MLP neurons of a small language model. Each row is named by its layer, matrix (up: input weights) and neuron, and shows model dimensions 48-239. Each number is 500 + 50 x the weight over its row's rms, rounded and kept within 0 to 999. Numbers have three digits each.
After each neuron's rows, "fires after" lists the tokens most often just before its 100 highest values on Wikipedia text that the model never trained on.

L4.up367:549456457523527434513649443566574523620411503593548556596493465491473585514569526497473560489469477486438482502519475503447463467525529500480555485472483585490450508472559416409528480484456436484568402503410553539598544506495541505542483456503479482563564549484476487500399495460550495582554440502529467557634517567538533552454587466426431515469553546516492534525497530468566457497512587466557435456507482486485489557399417524440514559582523548547443585563500537533472495435422507482444429524554485530434509451455510469519511489481465599428528362479460552559457471520583469493
fires after: "-", " |", " (", "/", " "

L4.up1427:516482595496465501506499417497535513587494505505525534505463369531472481614583430512543512449526458553562546526704509503531480460461514468501550507510515453476465348550469566461538536515410484428477485492353488492462557566463597568501465497516461477590536552466467493547524399456539541478500405477566530571511495526513578505471444482522347470537480455543457448491530530555543536465588583444464461444514595486500603484494479499506494495498478561429446500558499458527581515490448492445478429533535547555490466465547490501472481540471567515490521476557520528476404472592554553439
fires after: "\n", " |", "|", " Goals", " Apps"

L8.up1794:519502550531516494503534549470470481460474460621496497431503468559513492501486466522560508440510485477491440525481521467608573495623464523482515549539608564472450545522459430515525446531507372450427460485434532515605566522515468490442576609530434553452575522449546453546555375540473499467525512521578519410521577514489468519518582457519501538509467566501459537503437490518577516542475485486543504479505466537556553515517470484379485481466495561512560515480503392571499547455534436493498583526511548504487525533466515592494449485599523536551503461420434514498552476596503451602
fires after: "1", "2", " L", " p", "m"

L8.up1700:518452381533430590489574490509535476427427521564429394545514482434453456480501508478477424446518474569477557506591529537457508509527497548520510578463536428472472410477521520561456478545479586537450489530455442565552528423470439504484574464389531489594442446452545502489471500464487554513553522438510443473493528514519409486599565483489425489516478448447519541441534436526503519499494475500496505471443505510549570599434533547482490425479605514447521498501543474462513526511500579433472480502566499470498536467587507614509535533448591474514487438475517522467406522602433561513
fires after: ",", " that", " until", "0", " after", "Since"

L4.up811:594522382509606441627589488479503523544397530464481508513446577445453466455541473459580502499521505489360554501472555483508510513474616545463466502595481443490521523476527392427596546505486460558534405535520518533561620450509453566478423503495549476530529544517553476545407393506590576548537413531470517469482475432483442552557563548463507457437497560571478386538539533487457466557548563493468421491469440561472442492505472591442586614514442505466484601476555556482472468438491457428484440441584421487560507448479516547476476466526530562445564454452468517499407534541526553528
fires after: "-", "\n", " |", "|"

L8.up349:534477461425546572514542494540497491459461525480426369525481416458401497506533477497585503480410473478485616587593430548458500501504461679527529517536525445496528466551495505536502442490499531535440431533500390636547535517460437461459542419471436478499502476476519467491475444480485572549534491500558525575548557550541423556538491549538492489562384519456540402523498429485563417570451501543471494533492448528565537538488547540446548395559526504454527469521550538483540543508502519389480545497531548449522513503538557524476447534419600484499423503540558484453393541528393602535
fires after: ",", " that", "=", " the", " when", " The"

L4.up1876:476524461481478484550539528374514512504523476546582490455431542515505598458521399441478458545418451484450414395544490466525546531580491579452522443461491463529552537582460365458494477541550419527538409614429533487506517465478560514526414557442494489537559455455506478569486464581627495553514445494495493598675483567434453532510480553485424616412490509424450543471475486495471421500496505432549458502535561526521514522466521500432478493439575532473630587463449514531500497492635466470453590572560500505551590589528476532490517509493458415481532441447611471577464507547522412492
fires after: " the", " a", " in", " of", " at", " his"

L8.up1399:474552432426533506486498443563600439445535473539545375533423495475418545597537448534443409509492602464551526579587501464528510484472441595497603560522499461483484502504493433505523486508440470584536460478462399603572484511423575526492454465493395529515523464476502447506385493448565520558448522445482453538587548522479468571486538449528452526445420486554525486442503504493579482454376562449441476472462456458562573460459527454476520463575480584508548571471561424451477589431486496513413532552523476496580522506606466556436467488508585450500412489509516433516510505500464553515
fires after: " the", " The", "The"

L4.up1441:491472509535632519535504543530518502507455472445513519488512490482534452514532599507509507588533536561429487467532496504426482454514622588496443485524534549449460563489526529489521587496467448566520424540473502521534468517485475498520532537472411451515463496493389436572483519456521511575539442500525494453452486462532454552462520524537478440446490517458539452464532508491545469467526647521468364411511547490485461465469489555450524631425440510569500579532582548475500525505465463452464505436661456543478577511515500511489463504473468570550528480399548575551430465517498559603
fires after: "-", " •", " |", "|"

L4.up1213:591525443437631519538492532439493460529414525493453523493547434485395510451621430525458421504462507541547529542399475473577430450544583561412452513532529515509448466532491479566498525497491545498515510480522496459466544558498458499443511527500530529576498537456442506483417503481518489537498528545566544446524399537515393538472517484611440443464473464548545527425514399462506468507600546464402459460388563616551485514571460472405455443489493615537490631505502490454554459429522477433526581505490571520449459454552547536439462524474502592430538577477502505561549540460601550517
fires after: ".", "\n", "-", "=="

L8.up1675:620626564527538439524527482559526494491452475459572480449493418546535454578536497489465477414520543467500486471431517498516473548483499537538534510582557513573443509468493534542494515389345522535508411500452515491462546512483558437475440399474436423450495512493529475528529474445491466499538567478537448467471583534419481504500502460513488530517494619575388511551437424505487497583510508495558523458458503515531596534570497548411546522549525528448496504453525436505418531501537445528523509572521417458447517507491488565494599528475443437617464506514454507561401509521536540502
fires after: "9", "8", "1", "F", " F"

L8.up95:503574496518535486512479519512572477540438563430494519561538400528568526497533474412543504624475553538450551504500473495540399547445568418441574480515452447462452468622460503430483565515440451519548456565514474527433429497481519577483418525520494556440561546587475429572474440529534460665489507422531371572483514583480457593469513437472447512505508522616459509395526523364443508533489528496477461440481535541484534489546441550439499477514475479492517473545529481496569516526524490412472471566512551578422545451583507465500452548528412409552435501515503610559498483481466531457
fires after: "-", " (", "(", "\n", " |", " dis"

L4.up309:570470380500536551488493565410495493416485554499518525567547456420481579414563457434512455475451521477496464448553389540550440450601576560508484475527507479504464508536502475497473465467444518507523539594530450595491456469515489543513552500512486405546464543407568521477435458545532469507537491455497560409518474550490510520518486535436448441542523377513567470514567558581547423464581524554401492488511529453478498551520449447507439422475570603524457540492560506540511449608382535478528630503507455571575467496645420517506414489510560450544557552527523522469471523500425482444
fires after: ",", "\n", ".", " and"

L8.up718:577509480501454536576585464608562507493462502532483488494493547463360448503506501543464453449541586558482526499461568498558406443548506539515570551465593419453556467537499514517491552509455508544517470514519490556505550467459497530499463464508569511478525496506525459457505486415534510502512491447484410595487524500474396490587576392523482529458421557498458484528461446531444505570513483473550451443469628490540533536434514513533541529483532532343520511526541452501440468433564462406535450591476445554583482477448452534465405576508512476563446417487468438538397566554496502493
fires after: " |", "|", "\n", "==", "===", "-"

L4.up1419:505543439541628580418610500550488454559483487414517565572523422496377503429517493510504482542469455493529527506464465476503517377491537514442522450597562476457452417506463442464502471463495488547476498496498375559489532512518467536401521500511595435477512562399516461498474480469483572633512505473527475436490453521481479529468450481527455413450409486521548525540489483544504419493525502552420534523366581523517632523512585440552450469467562556608526507509514464446599535537579490413434510487495461495447532522503552534457409541417532538455523468485511476519504557521566448528
fires after: ".", "'", "\n"

L8.up152:633479429465467437487581525595549561507428574486528490432530393547414491488518433473533501561488496554478497441461435571478553513530509535486539474382526596424427506449538448436511473408453447499480507528484480542540490486507477483517552493486518569428485578499564428465555411490501572500556454570505451438583542508462529454595517496582465552482495628418518524537486511499454483547443553547572524498474470536501604488510514593410505581450528555544486554494493512534558471379552463589513524410548502476488426378511518527507513447530472626609479419417507554470435546487488540608
fires after: "2", "1", "3", "6", "4", "0"

L11.up1651:517443493441516534503559465583629483455429617458507532533589498446546473482584432461553535474507473483519536505523513431516468493484566596428548474480488492541501467607449498470386473499396559572442558474433495502475445483460520469421471501466508427401479502511406432447559477461504485479556533497593488466547468502552464499524420449455525592437458456451516469504464510549458533474471463520416553553396574572561579504552479486582558427497521549548504483563530479501594534518473362410496495508528588530517481555578485585484425532545485379631523516568568486450537567435546500457
fires after: ",", " in", "In", ".", " In"

L8.up704:551521526464541498552533494518514426502453441463495469554608427519430505416484445409452522440533577498487446563470502529511557508507490480520588533461598562478442540618477461557543443378456421505464522413484506521506576470491548490423490461502526506532493542449465454372443508481504583514507604532582445513467600425446453464578484498532541593527402468434498524551513420424508532565498491367475553511471598577509552523493504482428559523474595559499520480511501447554500467462495532541608543514423521488442462528574490558493509468496489467646365452522551414449422537576588512541
fires after: " a", "6", " his", "8", "1", " her"

L8.up446:592514499426516428484464440509576467526403527511507508554523478497525447527559438475461396491478476521469491470531443514558459506525506563571474501546594503438518446489466529469507540522413523597540498592520449604557598448489455613517510527457635473574523540498427478488436379495477526520506424447480496485492572543538453602473437459510437570529439526548434488517479445569527511472484472325567468432467538476535515569494521547427527472493535577542538443493494476524525473408547504548442488525464449548531459490575547568478483548552532420390449460539542463560451551578433453509
fires after: "\n", " ("

L4.up396:608556481513459428503520503545549528610353529493436590567546370507473485583586580462428469549550499616467432503605562539545530485489547527560570463393510490479422501603494494512586535502441544532461461522455484522471507533514425536496491537533454415543441586562535494533456479496522515540513462429555479510545579446508424531497549585491385505500510441414510421552524432465524530518461533444539450420546506473490504559519497521467511433446502515491435509532494488483535495524474547475462535602500557555416460522445448489527452537520466460495439460557525559506487422560476514545
fires after: "\n", "-", "|"

L8.up711:524496432470461457539659448541554476533496574568479523554501452459467440434456423500509438595436501581576607511559520526495439577473556478500567467492481463472438483461456473481477523450427517519546464449515494544403523496516483487491547545368549550514464489443507514554346462527534491525539484438451428571499495602491395514613502471529481473477469499450505544424516482399484512583445464441487522480501599517521572531534455612526571497505550580478530437574415475447478466459463551541560597551488527523488576531541513459529547509440486489493487529545479538534540581554453496520
fires after: "9", "0", "8", " is", "born", " born"

L8.up959:500565486495521439494437563545498429542449500559516458495538497475453465463538398469517422468449494489522480511482549530482464538534517470513483590495569464458466465513486451528519515431460522489536529501488496472448463567422445518463464479401579452471443581429496492473510503547548413492531432469497498428538432570537498472485498445559484477507537557432433590530460548569436483441474509534510505460524583497571468577518532505460523540568493608543547529528509489533465504437453413543530498429522527564543511475522461556500482553484480451524453470489542545582540521474539534483
fires after: "1", " ", "8", "9", ",", "2"

L8.up1306:463453444515597599484580429524475505522477502568413495547546537550513568457545533472522518463502578562460448579559547490620470404515515486513600516481500543416466544537477445516550526524551435485454479560492502442558460419444546530481472500511447571603534578394561470510529465526558517556482495545552510462488550546524505512435475500546494520444521427498491533434536527454529457524572507424479406527537556474505545518500519389432498549432470513483540460471548471495501524554489500496476544481520448502539528467554503516561507469487527452421519502466443533510482520531510531562
fires after: " T", " L", " l", " t", "1", " S"

L11.up1851:568401514473531481533499507569531585480455518508503605466507393582469443515586522576463565534494557416454518495475498530545479450469515475545484508480550456366423463488430492474454567569548551573519481501475510478453516464606431573477527560488504519461555572439438523501445420495478403529560477521518409439526520636334429501419502522450469468513464589532458435540469501448428480446402417496522509415566426624553610462564513485476470537534460456463508489507599490552560593525529474428558476589448507493449527532424543493465488509481510457504470511488550534478525502541490496493
fires after: "\n", "^{", "0", " (", "-"

L8.up250:485457547537575458465466469449562566486480524486516583512534472568468448457586453482474441501451493476472465558466464522493491427454552443536466519552477438460509474469451544372506551477476494530603514488473482483471570502502584531454424552490526508563494587430480542517454477481496603529563422386566527538478624542495473628551471548466500477566449561545456556482517523410428457572521497477506396483435520569564521540589420615534534570455447528537589480455470533414578467440513431480440484491493475453404592435551554590486532493521511469517504507480517553550460551467507441577
fires after: "\n", " (", "′", " to", " (°", " \""

L8.up1584:503560541495453393443514550551527541560472490468519441394459393448503462472584533413509510539534538533531531485499519501491488537622461512581459582478531509461567435437468519456525514388453543538526444486417466500463564551528494519468532418530496433504493523504444499486408404524532470436531543399570481430531515538459431463608509371547519435542524525510547491505403429445602539447348465570516551462397466566492493524563463608474489594550504512436516464530433442562502535431642450570408525493410486484517498504523524595474448507424382489468443504423458507578531526514517470543
fires after: "1", "8", " Majority", "4", " End", " Party"

L8.up132:541433487557550494372576478528521414472469455450491441467536551502487472448517467480578489554501547648474511474587565447493435449523561575591541594533490555443504581468549408517597475613491486533496535544465449471490421509438410443425629503459473488578451481487539466507516443592564556446487453432510509371548477559529532536471471582528393565432568475411552482432497465483455518527491497602468467478474575546501549459498502570551459455477545546391514532544438475530497514555489486424518528509539420574529496488633559486491491466397505465495480455605483550493557483494472493542
fires after: "2", " of", " in", " cl", "in"

L8.up558:505489521529527464463548517485634474534503482483587549526514471560460441557563367428511472522539514492431538521522503460429528544512596501550524559466582440480463506481447455417592451532414529575511564415433499495474433505543480533498438534525529481530521410460495438429523479467573529473586466466546346494505474440457423495502439531499474493438483466456453463452476476402506517481474501577513500437482546609479618497566523546541610567429472492494510494436474476536487511537595458520506567426509470517554541493532486515534542534513530463664459489487488526505558526547540529441
fires after: "0", " in", " In", "In"

L4.up182:482520427554550529450575432488539543577418521460515573533526330535438483519638544462491462575524492458454468451457485525456470474474590557473528505461505501472423464523513484365500500583425435451470487541399507472530625522526491469514460462511479486510490501471399530507457452470556532458553465502564455543557482465550449535547574506509490478416484503470589487424542541433515517543467576511558418466519486528481540558508489516428601618465474523553530561434493517548499459478436498459551499512577536494444534430488458579515538489505545547513511478490552488555440482532536515543
fires after: "-", "|", " •", " (", "km"

L8.up462:501480542465500549489476550417499377460457529569438533510534377559479470465516498486625563479491531417575555538498509526473507494465448489463505541520543537439497490549478548522548543457454483527469545524449444555646531426460483573489571537501485523421518518496556432435483515486484565496516412448512501431543593470446403433475587521581560444501504566434546479498494491509508485545409626482596463431460544549518605503543466523393574513490594467545466480400437464569483527483491471490533509426526485482507451511572520563479430486526525588588552448485508466491500473582469522622
fires after: "3", "5", "4", "2", "6", "8"

L4.up1091:401476542553468553553425566549482530510483452414566464554512558390575529558504514506523482499595520426523642580530493441473587419517478487498538398469522523521480448566476465534522568532477488436495452489436492571539491519497569403500481450520349469551573499558454538529533518428495563470509463437518399595546437532468511438510541469430495574489515516421520467433501407440413573536513519467451477476488570474516532494542401468541485482489478455546548550566519436407557481438491528454587527438499538488545531515529557531504537534512662550565518404537531549554567491436545471491
fires after: " |", ")"

L8.up492:533435513542606572570532585491515423492454506571485501529482534531499516507521508563520512505514534515385504482507453433579501498529538465446514543475512528426509560554470456496542511468534503384542493390416515533565557529412392535415625546541478515478443515465476456457537460553521453478512475515535468481524590526485505427487541466573541494474497533478493456536487509590462486567529521408585444451597485538504589558533614573444591620510473536432548513467499469519433473514575394467523507459491431539497471535515501475549491524510530443606508445518489513459446434487527510634
fires after: "2", " c", "1", " d", " C", " D"

L8.up1738:554530424517481396492509511610508464514504482625551509454500528429438493559538518508602503436473529524553404488491493523548502516583577547492468526487532492506477494493487426570433480523395460512486480566481493502521495517501494443524488527511489415516491448540561461474577352451500522481481452534535512476536568522453534541509564438471436542420517487620533500524516449449556549506551449483549491502484449522559544455529502462375441451477577578455549547486562425523559587448445424501428514610503365484501521500470449577513454513555530578513494570469482517463422481492504544540
fires after: "1", " ", "2", " H", " M", " R"

L8.up46:526459517544636533514529455458475452507514447451526501511529531507514473412470379419532447533438503608492416454494522455584522537600608528511602501514498472510554530482453382413564482542472419532458502500456526464558509450511486495489529535500378560493483511520561486459512426527584538517515565507500514533575504600530505540530507510520504530464421498413479490403522480445461494599567523510493459483449485548512576474517543503538524490435406551471611448547464470463530492562546381446544503499507452473498560533546508502527504501468535396528445498461491478496532539541511489575
fires after: " at", " At", " in", "At", "2"

L4.up19:460556556455450468544508505501496479564519537562492584550450416420505521542544525578564500531539436549546470593564503497616544394463523478410573490543493498511487460587519489407518459528489511381514543448333515506462544611475508521483458540520431471574602550416509487562453478450493560578491498454584535516541514489488521570458477489477385567556554540566539453514567545434529505473499545509568424434439595558507505524488514492481429557530431503536528469588550481357611531462464470476436461609539451530481496496464611480513442538515541551485478396457527584515458452504583521485
fires after: " ", " |", "\n", " Apps", " Goals"

L8.up450:525569510510503470537426501551528514534541430427580517480472615484491498520494528551491488478518510433539576532528451416509493469469553532453511433435573389552479520499432473485604426446492411456539475517522521570486499531459518395450473427579445499497556443467529544532516510492641525541533431542491475564494516588389509477493508492572565631497532543418481493381505518487517498555502547494597518499539598409534558499511491588437505429567519591502575580444496518434499437477611443477563606427539473503604504514405465561534524499482583478543528546526463461559526530499583532491
fires after: " ", " |", " AL"

L8.up984:530493483487502486507476548488554462516535554458470475592493527631469475511484488523478429443500451535516497575497549516581503452511496506474520583490510467520541498493512484488566515500504512505476475443454474462545502572446526435388508438423429488563543584501481463521490514533558478524535463418465452493594363571408468461500482425563529512512510443594472572486529509507491475538468511420471497508510480534490438487497526475535563515466440512534452560514555411500422484486489536499569518507479522565475487546569475553529537527412548451502523441522503477617608513507608418449
fires after: "1", "9", "8", "7", "-"

L11.up1863:569519473414478462614463640485516539553474595410499563453417489527553405500586524508534453470491490448525511523431448455511554456440588579466459425503551421504518475497469571490395518581491535471543431540435459460443530470454517508525515453461520472465486456442425525459317471569573493467545476500578467535453506525514467584441409538439498512503495469431482542509559467517449512452555463456521395483451481564574517457489561374556451461515482506546465495472495459425534556413586452482480533638560442606503506495518508548498492599475567486441550509573527494434493565436521508402
fires after: " ", " (", "\n", "2", "."

L4.up506:522544498472520491508516485533566345530472484476391509483419575524495434549535445471458531456483489533536510555535516535518451451570487541496504577485543483483426524496465475492482512560491475475496498401533438513442581439344474559390459473414522505515494523414510493540493527484518489508549512475551482483543473483479416532540524561497435558463463475430475462440383449512503498549532528448528491515546504509540493502503547473521468463518543486468585502443623490506498648435464272445476503516496500407485508490540511541427443487490510435439477514517584530482441528512455581440
fires after: "\n", " ", "|", "-", " ("

L8.up1866:584583540447490547542489521531509443481482487580528514485556529583488560487552521450504481482530550430453429569568511451511493491580508539488573479453583545468482563508516407468581521478492405416468467489493529469518486493463436486425481373476516517526429516389517430531556396458549522527516608548600517390526488483457441469568501506543481627459502426504481468505518525437566474514554471507507487571402548570572528515492520411441512526519482552530455580492580570480402505533506491456525485486553373521603439459530463509505514497478457453517396450490410477549492578465518565600
fires after: "1", " L", ",", " Ch", " W"

L4.up400:616532458592559517451520490476557502546524609439472518494478496482477600481594547407460523592478493444503506501501585526550531521505574518418481490451502517486474534405475428471570475494571496582580424518460527504553495535515501515416517489514499361525459499496450537485492506522530479532568447501550397481549400549503554530482608470533406532488503471541575536504499473546503457533527550491582482446506525478485452604441426470396583632485414594534556595549548540497518433469565464573404425423488563488434554441484413517477548499483474599440505488474563501468475448503524476536
fires after: "-", "\n", "km", "4"

L4.up1196:611569468474557444613492435512543453650458422549516579547524518491471479570506447536542465410507483577515485553514428484545455497498524557496547510490534470550458480566472475421512544534516450393497492428587458450480559526450458625506438585529450491498500517457528471494381483505591607547501481418519566533501495427509522482491564489574478498433423519449495458478472554423497484550545600477521443496488505439501556477534603594471452468480545585468515499523608537475476517472435451456435520500553467457577466524572517481507426626479535489558336427510462483511397506495582561579
fires after: " |", "|", " ("

L4.up1719:523557455525542452565579432526529435648561483524494482462501515460388541455517443504568390505462477521490487518486498485515414537568514616441525505457489404529481523558514426481462547506506524476530480493516501537488516528499479512419434466464463539563490396499533447443484480436563515578527507505544490576582508524455443547572602530485555569513381501446491457499455487404539518594519458424540530519534510523491613607526434516443466505490569518545552498590487523471513511397535497453508462491537503485499526453581514499474505476440450382502464467464491564534444607559444562461
fires after: " ", " ("

L8.up1168:520537502493457545553547496579536413528472474497539496567536524438536586434538493449529454492509493549497462501585515490513420395551496491589537501512514442446499483495484441509447555547455443474557480569545479501513549435527445436512525480463488518455486554591517403479537514486480543615489457526525505583670581544514457566525412377593504563523488473531548446540463426573564527508449454506476502512515497485484520449556503520470502451584473504478479424485607421475572540533550456405487472532471406472486522516491569517487435480408531492547465462462549522534366577568500506587
fires after: " |", " \"", "|", "s", ".", " ("

L8.up721:484458417412557603490523449417508459481563549555497443622546425511425535486520451433494562536406480530517446537526466476553514516479473610586545564533527498510471518457340502410517416497436361435471462460473484482511495585469497444463478483449503522531421506430498446518494507516473537515595503403543542469597516593465540502542426470519490521434521423411572530502506534558504397434552606435451408446485557493513509443494502406493554528532505602460550465548573458528602469446502486473469541521521558495585522496520502486563498511450503459527480531526572515465376563515463471511
fires after: " and", " the", " or", " as", "-"

L4.up556:477457544553523542543518583498491404489484498531489437481553507483515411442503522567513525442506429540514553502404406518555568500623486461494499577506553526438557555472473454441525524441511516438524584438449461511561439464440407502503589565403548540490513547473498423330543500458486495488524453501476506410529500552444467455536518434519466505462481622480503570510426497531485528587415556476580500462484456541576503504450572578407505548490598507524438525457561502520457548462598437449497546433496505520509468470451535533475517594553497561618566431493492543609500548562532512522
fires after: "1", "0", "2", "5", "4", "9"

L4.up1409:464502455511457538490472498513475534475428502528519546541477490539506476573619471532389508505541474482568541523581572469583484423529503498516460473453561526406460464587514505409489564521508520458512544525421524437461553586440529559466488465555556467560483386515442509489534421479498451507504427537573498599502465570453500460503511490486480485519465443626602473449514411550589513418454480514376521511534437590528534520421496449526439531467414490504481410584539427398495514550514511446513433522529472542477560445493511546478494564506486504507429534537493508463470498564501519500
fires after: " ", "1", " (", "2", "\n"

L4.up1500:514547423402576495524550495495534516570430462408515545485494451535396517486633540529576476575478499591521467544519477490456401469449517512495525532574496463436371492528523509529486629511430482507531431521461426492467559529513468500503491464537551399564523567500448499619373517464480524525550422470517431611483496515495488565490494591519438410511413499557521403437458476528406500453561538457450455482522545501514519463567427532512503473454518606543548509510453515483593529488515483453503571476505548478431549510504571508456471479455530445438484475521510586431390493538501451556
fires after: "\n", ".", "-", " •"

L11.up1042:492410456448593537444543518573539403567543588541528453541414425492464573467490494453492479505459495446488446600544498487546506358547460504585529462532500497508453562455520417497549557437467520473583450451437447524573511553579546525489565449432502467485508542503509420537535421463450427504493490474583484576561440510515479489446496469495549511385421510535471596533534540542585467443480522418489494469525476452438516512505499508458490592548549528495576474529593520588515504396550447486434558517541533572478574545448451442542545494390547454523502414410535578576459467505416456536
fires after: "1", "-", "\n"

L11.up116:523421401437505555532434583582534387547521573525469460512484522476478471503447454578577503408489465573528457520523492468495489430493519469525533526440481447414399454459469490452503529393508533423552483427542526495538649588392475514495536410406549508455589490466556400521517430524493499514515546432511388471634538491486432433494442477563529636414352501463541476516522447544514490559535525419498488510523480466552504488502476530503472522500470530496506539492520437500513511434527432483506561491573475579493494495545479515526507629524497437551487559499586508501489544493516472522
fires after: " ", "1"

L8.up707:593487415520564453455546473485582406536514513453475416452500533518487512435516422407608436560439474529467528449509444472521328438464570541541530501533474435492467457448502450468496444514539521467590545572527417556483438586579493493495527525535543496517497522581547472426415460542544429677530442535419457488533530496459540472607528481463569526466477509578450533472421519510497414557540421505496500506456479583483483584510409519451576445526556415533510444418589539543519459435603535384464463522526539490454531496513548543554458460426469487532540413477515471564491549501422513514
fires after: "-", " |", "\n", "/", " ("

L8.up1476:520488479507520520476558551455513521497511470435452433508575504519461479430516502436442481510407533580479577493530541459585393528495547501553516515599634445528508511540461446551557511437556492574549438464512514513518466482463514486461423471529457455538446606571527506514449473594551519508531430485429463587513458565562465545476602525425510513443438465348485551469508405533466490568456541402559478442486457525499456558546450476499610538507461468558516522528434430508466462443467510532494515482491621549466605467551505492581506477382497472460508482527623439472485501523500431500
fires after: "8", "7", "9", "4", "6", "1"

L4.up751:446588473487505515489542498526488496459508491545536538517467463487504557471609480437564478609502557430413487506509564435484447516554549540479477467436478475468414502605501349429530562588502465488554472527386527510620570462489463576490400458521479453500542535482474492602514376470547544498530490524454489572580478560411470568538515551551445550441441478478527481522476524599624478483511540391560435513550525507507496478507532506447544557416468522467432505501534502497554553454556501446612440562562447552446526515506467491530521521498541497557591569465506431532412491529469498528
fires after: " the", "|", " at", " reached", " first"

L4.up1668:570564450448521478564563496464514512635462517520520543585584472438485526548513451460555475559565510469471517421517492579530543510538474587463529489521522486474440523506507353424586478546519440421524487523532451495517469554449507555495422484473385523550502496443510500553417495541555499538511561490639442523584483445474456566454587598420466548461442537486494461483493552451461534524528533548577452516501549516474573529476564490429449560579541455588495545552680570479534541474419457394473536473566422492516512444496539500478500515515440480456457399443575562511420530498474518577
fires after: " ", " |", "|", " Apps", "1"

L8.up1337:570489460492525459474531529444482454468523461503558541524563523469508523465567482446455427530493537500495470503540448444515447450525552558508498451494515493513539543482496411457591482474492422541483434626440510529472484522524495556519498522542508415548589421510458419516527461521524401589510490523626499475543478496467527639537542462495417554485462457515476460429531491384532484475533523585519491490486564483489474502491427482415405494505461567589511529475669551469581447537508406425476578540469529549465454469483456456499482506446485506510445519472425572575426607547495460549
fires after: ",", ";", " K", " L", " |", " Z"

L8.up1424:556490478509502568412594523546577429577513575580537466469552489494383521487571374390450377490494503469516517432460492465530458497562544571562495563522510455559574447565427485461547460473453519572513463489551441565508395513483500526426446507509467400663520507503409472501447508493562461473502545535542414467548433522541484527541561485545476566499501418531515532420515442489519491515474530447444570513500533460518469579535481429479502457448512579444514532491574525616482475499438476483490541457469534548553547505563435474474468506411546457581416490548479446531530568448462513487
fires after: ",", " and"

L4.up1100:551575436530577470562537463510557472558504486465476544435485489468468504486497513467520502440448524592423470435473534513452454480467502554455529509554465469421502570475550454413498538507476556561480459563464466596498522483497468568495501512428452502516480477488486422522458532506549537617508432507599447533550607442449455514558517558448452524438388585447447413513463499495554491595514528515606416523543587460524512515427452549414520520473581577504575439503573603465474569461526486445385501507547448466476626501535437511449478536509506449559522461403492558504317494566499471536
fires after: " |", "-", "|", ":", " •"

L4.up1819:510549539475603455649503511464511528565424562465509488489502461505514531603571447585612498524512495514507591516485479488643389469473507529485507524476487463420452480478552454513519528521359516515528471470429410541489600568445639400504527448433445535544458459531498511532408511457539479492529478493624496559506457533506471523516549546437509500551430589491504359422528507480520510506469508433463450507617564528531566485564408556466562459521442509554464476496538565527540515432468486364523498471591513481499497522581612542506482457539489536467457463439566594519418500487572522515
fires after: "\n", ".", " |"

L8.up1236:610431395430543510482480610539551489408433497455509494502541446481408479547593530490468398490484439505454498472507463465553496419574519539559546593415498527536478521529504526566544508505471575500493546446491507503437400520468488513518461475525463449619525567411484476524464533515555443499502510505609409451599474447535533591430496572473468545436551446520565526472538453532510463511505510552475538515496491473510535511595546453512422488511582575507479564514549496529528494577438501512439537503513492472519535468600438479471475535531464400522334467513483552513461478432389471551
fires after: ",", " ", "."